python train.py --n_layer=11 --d_model=448 --n_head=7 --n_kv_head=1 --head_dim=64 --d_mlp=1792 --vocab_size=30200 --activation="relu" --norm="rmsnorm" --norm_place="pre" --norm_eps=1e-05 --positions="rope" --rope_base=1000000.0 --rope_fraction=1.0 --qk_norm=false --attn_scale=0.125 --bias="none" --tie_embeddings=false --parallel_block=false --init="normal" --init_std_qkv=0.0389 --init_std_o=0.00829 --init_std_up=0.0389 --init_std_down=0.00415 --optimizer="adam_variant" --lr=0.00101 --beta1=0.9 --weight_decay=0.16 --lr_head=0.0101 --grad_clip=1.0 --warmup_steps=254 --schedule="wsd" --decay_fraction=0.537 --decay_shape="linear" --final_lr_fraction=0.0 --batch_tokens=131072 --seq_len=1024 --doc_mask=true --train_tokens=686000000 --steps=5234 --dataset="wikipedia_en"
MLP neurons of a small language model. Each row is named by its layer, matrix (up: input weights; down: output weights) and neuron, and shows model dimensions 181-276. Each number is 128 + 24 x the weight over its row's rms, rounded and kept within 0 to 255. Numbers have three digits each.
A block is one neuron, or neurons of one layer that tend to fire together. Before each block is what it responds to, as a language model described it from the Wikipedia text at the highest values.

Place-name slot predictor. Commas and prepositions (in, of, the) where a larger place name comes next, e.g. the comma in "Dartford, Kent" or "Greeley, Kansas".
L6.up1676:127142088115113102114124070101154081097124130137158119138134125117127102107143125080145148142130127186132124098096148140133110145118102159151103136098133137149153060150154113104162129098127110097135155133130097123158101121168136135143150119150162081142128042138163109145133100123147086111
L6.down1676:146121128134134115184071118137139092126092115120137130105127134106134137115140125135123125152151159109109088140150146171100106141104101154113136091132100103118128135144147138094124091120134130126147094127073118177098160143148137173113136105124127113110122111174122126128126128141080101111

Of in noble titles. Mainly of after a title noun such as Duke of, Count of, Earl of, Prince of; more weakly on before dates or nouns, and | or numbers in tables.
L6.up193:144189113121096141134125151095135115148094119096075118134110149147085143110103121105101160088141132173095090103142155150155087117149129113170117116138163158105151131086147098113156136115113195120126142147103150129137111124205121140104171107125097112140093114083124135119108132131164100129
L6.down193:142130159166108138121176117119149114134114107145122113169089145092099121111128126152127114147130162113095089130140143130137144169114110133109117129161126151118141156134136125131122091139109142135142121149094138102111078108160116112137118159148118125113141106132109129110178117141152091121

Score second numbers. The second number in a sports score or record after a dash, as in 2–2 draw, won 5–0, 7–9 record; occasionally sports-round words.
L2.up273:155080135112106138122117110169140129140100154119128142152158104133156111130121114133116178079100162166095132123146095121177104108156148108160097144153117103106135102132159076152177148118105136112109117116096151110126127130089132171107133121115145114127133149119155095111117154124155091134
L2.down273:122081150117127105132110088126103152195147118145138099121141140143128146144119177124113100077118130155164128082133117121167080157116085099139134073144109154118132067121130141120157157107110114118117107139085091062140095151148127118079141123108170143130101121100172150137145154137155104104
L2.up797:132120142093151130114153116138168140146136136072134120123159138132106168113105140146122151085116101195102081134121119108101134132128128090112118147132126151131163089155112143156124161131140157132111098132129121128182103120151144157123165129091096170134145119125105147147160091120101086181
L2.down797:116139169114103107110156146088133184119116141138085139166185117099094112123124147124142109107077126124130160096116142094166160089115136124116129136136163120127128115155151149175098140158075113125115091144136186109125188141126120105134142156167109135124123123146122134089150130115172124116
L2.up998:109157123113089114123140176121108168126112167111129084132123191120162184126119150134132142125133093187095151153142103071155176069162155108109122132134066173101143100081143138121152107121120156111093130141116092137153180106173126185096129103088145156149136097131111163117155098103161110128
L2.down998:129128169118159127186096145160135139096109117094088132110150103133104127109166126113150135144139136111132089163103159156133131133119159147092131168119156138143156115147133136131143143176153140116135130151127148141138122170141118122117112167147166139134117122133140116128117138129143129125
L2.up1015:127139115163120122147146152108126104100127157105143132120171131129121151104130125134126133148095116132126135115182112103171104170099194132128154151167131135128127125148155142125159145171097113111079105151100136198150185127123129111114139126146171142116138141091095092160135097108135109142
L2.down1015:125082115136135114092126150120125120111158165081114129140162096092132144114129126131189087100145123149107124117121118089159136149103085138111121191130109131141110134142147185101134116124149112104134153115166106132144114119076171137142133098106146109175126098140130153122130131156121119140

Trailing digits in numbers. Final digit chunk after a decimal point, comma or colon in tables and statistics, e.g. 21.'0', 32':'50, 144,7'38'.
L2.up916:132127125097075114107146107137118122137104098141138106112136111144108105118148109136151124142146136133118124090150093141116109142138130109135118139129128110114127155184170139148150134112099146167161140136146132123099127123110137160088146121160122123140108137098159150117160100094111117153
L2.down916:147104086148155170096128141111113142133113095124119161129110094132120119133139124103132142120159139106174156135125129117107169145105153138156072106117139119154125156114145136125133152116138186150120105140116167107153087178127151096097094130154166151159125127139132127148150125136159123148
L2.up934:088104115107124135127149091130107179131114132121108132098110102133080109164135139101138155078139118148129130128103061116133128136146130108131132119130135096157147168116113129162109135127098156156178146133137109118111134139115142103136122142115125149135097097119078140121123114097106107114
L2.down934:153157152179142119116112102156124079120123123132118140090159130159105149121093126140092167114164149101144101139139133138141122135133154127125096106118097128120121140175152128099128158120205153185150144113145148131136131123135106106131113138118112105168161115100118162118146150129132159087
L2.up1001:112116152135159121128129128149171139123118117090107143093137150146133117178100124128121145126147133080067163160147132148112133119084152120134100120122125139149153130126129108106104179113100154101113161138133076131153108106107150111080118112110170118127166129137116155124133067091129142124
L2.down1001:158123137103134091079097181077108130153102141115166158129097107127092099121102132133139113154092133146147162136083125108094114132091111134148124177130138146112121126165138164130123155116149155134176162099113141102156142153085121113160141143161131129122137138151130129113130138152159129115
L2.up1554:107119144133114096123136123081141145157125113103115146135149123178150127156124119121103120126117100125088140129125137116138103107138137114166109108126130092124122088118169126123148145112111157091150152140168158074109124144136118155135139162123150128109139142087125096150121085124168134116
L2.down1554:132101146129192119098118136098122137145119096139163168161099111132121069118098119114168137152124143151129102138112118132102134132078145148120127147148119132142148151168134115149126131161103157095153126135101126161086163109101101166127125149121093143127128123127102168118150137119143109165

Place-name continuation separators. Commas and connectors inside place names, mostly the comma between a town and its state or country, as in Boulder, Colorado and Framingham, Massachusetts.
L4.up12:139146120134097163126137123127136146149113139068099104117134167106133127126116129085080131149148155109135076135134141120125107113098123141116138132088127140136153137111167107089193099153122138177085116135110075097138137145118120087186116098110131089163130068108147079114139118166098123152
L4.down12:158106126149128149123163132100155121152159127115199162109125117083108114108134138131181120120110171107129129149125173128088113134117095126080110139120092110130153102135130171102139104083110123130134127121120099176123113169126117130130104138108146084111123094127089145119111131138122121061
L4.up756:177110127128084142157152147115150154079108161133100121127139127130097149123122112123137134118146119170112135097131095108122078089123115162134147123119162149116165115109111120117142131126113133130115092109105082111152112144149151077172131099096108097133150137111110133138117116161151109112
L4.down756:163115108099125150104148153119140103157161100089127139121091110090139141113131145149096130128164092108126137123153114112171137141135138077112111133136136069110134125117128168124125108087126128123124110120136096107087148129085140164119151105175115099120116154107129137132149152122170120098
L4.up1055:142129102114142123163138139121160121102132121079131150159134106132148108104086105066102147190159154121116134085139093111152090119106181131098128157128118149100097156105140117101092115104105136137168103124131134121158139145127142103126126139141119125126124118112169102141174129149144119130
L4.down1055:107096119122118145129059148107124114125136146133153069095124095135112135093144113131135086126103141136135109110116156131098135160128098161111134103137099131142129097168106129105165134089143122099112141171109124142084115130126165171128117130145127131132131125081132142086140100129156141104
L4.up1488:176125126142126141141132104102187114088120165121156171153084134128086136130126112110139149118149189120115114109145121159129088121137156133119116131138129145167144117141093131123110132124121116160168136111097072142157129169125096150133126093141144092140134114159120107140128153136126183141
L4.down1488:138155123162124142157138114112102167120118112073144146121158158046143106129124128161126140147142151159118137092164139140115136102116093122134099112138094092119153121156169189123133117124164110122157142137111100147117116168122136153125101107088142136106142129092152089124136140126128122115

Year final digits. The last digit of a four-digit year split after its first three digits, in dates, decades and lists, e.g. 201|0, 202|0, 197|0s.
L2.up75:124085112096131106110112152131124156158111096135127139141152130130123116112134145137108146132100135139130124095129104150125093126109091134116158177148135103094107141159134134132120147098117117167091176185152122200166118141107169100122137166124156133162115121153135092096124103137132105122
L2.down75:146116133091124137108143132163084143131163174142157113121111103096112103076138139206119107131115154142160129163097138123118116161140140148122170111104185111147158136081133164113129138150122138126143084132138140165094109146099156175114123141165098111096094133168141112076143162097092108104
L2.up406:128061119060090112112165116160120113143128128135134112088159108121146087124112110123119152162128121158113149122155128077082108119122133144147110147141097103088138119147108099181125091123089118139097119120152143140102117103101149135113146116134139087120064120114151122078118120090136136103
L2.down406:143150137131140160080078199110100114129124182138188124140067125118114136130118162155128133123144158181180127133150155069103108170118135125131179115130125166103114145122119128142109105131137131108128111128118153111133126123100158170151111199172105149137168140108103154103123109139129088120
L2.up741:119114135098101166123152103112126132108114122162160142092135107135125126101147146142099135134134142123085139106123136126095129107132122122163145159125115090139122156147148123168143111098098114143132133131151167184126154131138128144101142134142135090146092125129126101065111106125135109162
L2.down741:153106096089113140120134129126123146112156156142160178123091156095150153141134168145076117094151118126087153160123101159110067182114131117135198121162106104140138130121143137127090081138140151147094142104131129116130107131100178199137129165154132117093135128094149130108120136121114077126
L2.up1145:139118113122108129113170099144128138124145109133121091148117085140130128090116137151118127136095124150137114109147106046124135119111153142125182132113122094129150119137113111180143153094083118111099106129159127183166143128087143102139162139151109160088115117136135127127108108115111115140
L2.down1145:125122148133121175126131145092110112103125134138201135117117137123136174099128133141075130144172165134175151106138140107099121140129163167151147165102145170110072152108120169112101093095133143124147106121092173110148156136090115153167105191167129123123136127130101140120161143139138114098

Second number in scores. The second number of a match score after a dash, usually sports results (3–1, 2-1, 0–1), plus weaker hits on abbreviation endings like UBS, HGSE.
L4.up8:141099110097141111095094170142124123165102121102129118134127095142129116111139118145105124147137135134123096135107084131140108120113115131146184155128162142140142167129138132145179152121115146133140100190121132149165160123085126144091156112150145134143130095129137133165112092127118127182
L4.down8:128141103148130126135099090125144142111079127130039152149080106154143167137159126137130143149078158141131115129123158173101125106129097128122115123158138112094123122165173117150120141096153135092081149108105161150117109116119130146129146112131146132127123134086083138112121117125132165092
L4.up490:120119157151118138105145094121112146100123100107099113116128151139131119080130118120119162134139118119151132136131133114128109084135111102135106129145143124165108167134140110145147140117148111147152112126157129136119162108139118131106150127124133174173108151105122140113107152114125121166
L4.down490:137150120120128169103151127092183125093114121179181171131133115098147143115135129122107115132116131154152133178081124109092157100090129117133152106126102151067097122171115149166188097133128147084126132150080143107108098145097161087124103153152201117109153103106120143102153103137102122124
L4.up605:162111088139138142096096106127154170132129129107126116155178086157108075101114058110110141178141153137143116130135078150085166135126131124122158152139192149137121121174088120161166128097113125139127135179135128125143178146101113152109142110094114148164107119120153176130115123111125114095
L4.down605:137174177143113123137105109112120130170109116063100112187121107162146181127131123100116126114108193138143133112132109131097156098114117135114121145094120175111165120127087100114105164135147114107113144116088135129102119144126096108133131129115113132145152172109099173095134124091151179141
L4.up1645:132086126102125105095122136133057127145099092113136147131096109155099147142125105122107147151132121104136112098136154119139098116132119155142097125126077105127121158081155137124088142124114138133116107124132135129117115163120134116103131093112126151118135109101100131139127128110149101135
L4.down1645:126165104135120094108134129107089105144123102157104139126093131102095173140118150131137134130099124107099097122132173170167151138109061115120132145165128090110150112168139102159109102108147144097118136122086135124161116109141099133140110100153160147119124130086073112108108163145147114156

Year final digits. Final digit of a four-digit year in lists, tables and citations, as in 199-0 or 201-1, often before a dash or pipe; also some date words like on.
L6.up1079:139164155124129112098147162156098161105136119177161124144109141140187132108168139079125112138110134161124123123136122160158076132152117197142107167130109107126171121121126149096107140113115129183129100106117131155147120099127123107115127130092132105129112153148138084114131108150170119154
L6.down1079:127085081092120170120150109128101141183101153092156123143164138104140102118097096127102141098125088129148126156124109095111108120074118081118148109168136120144090108133134124106148108137120137164115106129133120126087103117176107150097133218196111126101131145139158143097154168121119097141

Place-name completion tokens. Tokens that finish or follow a place name, such as County, Town, dale, or a comma or "in", where a larger location comes next ("Wayne County", "Herkimer County, New York").
L2.up905:132142143110089110130105142095152109098117135116105133158140125131120133107118157113140161124137129089125132122155123132153102133109144169154141121144115135114105144141156105174172137151089138124133116176126135161087172143162130140136131113101099081104068162094161092110160112118142162097
L2.down905:140132125131118154106135105103109149132161124114149172105122133127124154163111141107105130095122130137156125115125126099081149091112156080138084154129151125167109133095100134131095113096191128148146107141161147122121141165183125114097143111143142137099124102119118154114141169153118079131
L2.up957:156130128143148139126167126105128154122101125104123085143116108131135156069111160088109157131183146105167157112111117131117154117092115121156108104087159130128149127135137094134137142095092137136083139115121096143130153144180109104149137125130166090098122137108104137079153091100086125168
L2.down957:150138115126123112143117100181073101136130106134104144123142131131107096110126139166104108140131122132124124143130127108124120106147151123109110117122116124103115085135068150154133150173141117122147138138131119130135115131130137157159095156105112111100137145143159126090150141115135169119
L2.up1026:120168134156113130135141110105150119117124114110148148169144160143098120101116142108143125069146066125129148052126132167151132135111111136166124115121147134105096125099158100139156156166114122119128127136174108129137140134161116156162166104127144125141089119107145130098117118120143119147
L2.down1026:147125165089104102156047132135115144118108150136128132101131188153091141105131116122136140108163160148113131153138122079099152120125129138102111084126143140160125110126091149148146136118168122162106143170133166131125160140107174138141103168137111121111176107168135129140126165124132118124
L2.up1388:102114153154116140118113147158164165135122131093162120133140140110097175076085182076122123142131103129082158076111138140180092160131118072172122104117065140082108097152171116124155155141118112116100125123138121123098098107148111110183133090129111097139111109102109111109117149147088125151
L2.down1388:153090100125145176168120097163107111085131134068132121118140128140165130157146128107146146132136114149136130143149163111158131104161145161152141115065104125139106082129105123112092101150130169134116124123126105124132147105165147088147121128135101121109139156138148145119184132105139133151

Year final digits. Last digit of a four-digit year split off after its first three digits, as in birth dates, table rows and ranges like 191|0 or 198|1.
L4.up458:113142121092079158124143123107083123144100118139120136124169130129141092095130138144092152139155122168089175160111102142085075136138152076174156199136152117147146107179142112118138145105127131125115148147129111136139149106113133159138121145129139122076140153147198148111192122123131108138
L4.down458:132101142117126105129159142139133135134189162121101114134152136100145170122156123132148095102163126103180121142143136146108136128140126185086157081148119106137111092111140137133120098134117148136146124115126109083143120113141117138096152127108105096143128113146148112109131183102161104117
L4.up473:104130106144165126072091112137125163145157141134149110129103151145159096133089136112087084162127127160107111114143136133123153112135141145167130117139093119119121155101134133064106133166135108152142138128122121105093127121096110154105124111126116080170120129101181110141164098123127135167
L4.down473:142157104116104137122162131107144106107134125112135126136118137137152114138120158144142073142136191120108146146096153105094133131132095156176177120127165118146114109159094130104121079096100161095109150137119097145124113124130153147123095091121163166148136135059158094161144122151171146102
L4.up1071:131115132158110130096140130165060193164107120103123151155162144145169125104160098118091099111118148132141132145125117099125092101162146161146121150122106115078159128134095117147150156128110122174135123128051143141153132130119137166128145147116140130107099109084110138116150105109133098158
L4.down1071:099160123158148123053071162092107114159158156137125139083102162066156140145104169140134132119093145145181154120136142129111130128083131153143108128120146144157143122159140144159152095117105123142134109138149131133113122074128130119136110163135141142149172106132121154139156113122183124148
L4.up1726:115078160107102145134158125132111142142130107115093131092159113149176108096143123106095117095088066170147146107133103069124072111174150123177169147107096135104122114124136110121121169167113137081120103132170149147164156133090187115158146158104129112082122139109153124088203102128138122130
L4.down1726:146122092127077129123073160098131144104114100099139171106168142169121138125130150104102110126130070110156096132182153159086143177133116159117118107117137129081131114104131086124125123122154144166152125090114117142120150129150082132134113143151137137169153150141165146130127118111133110127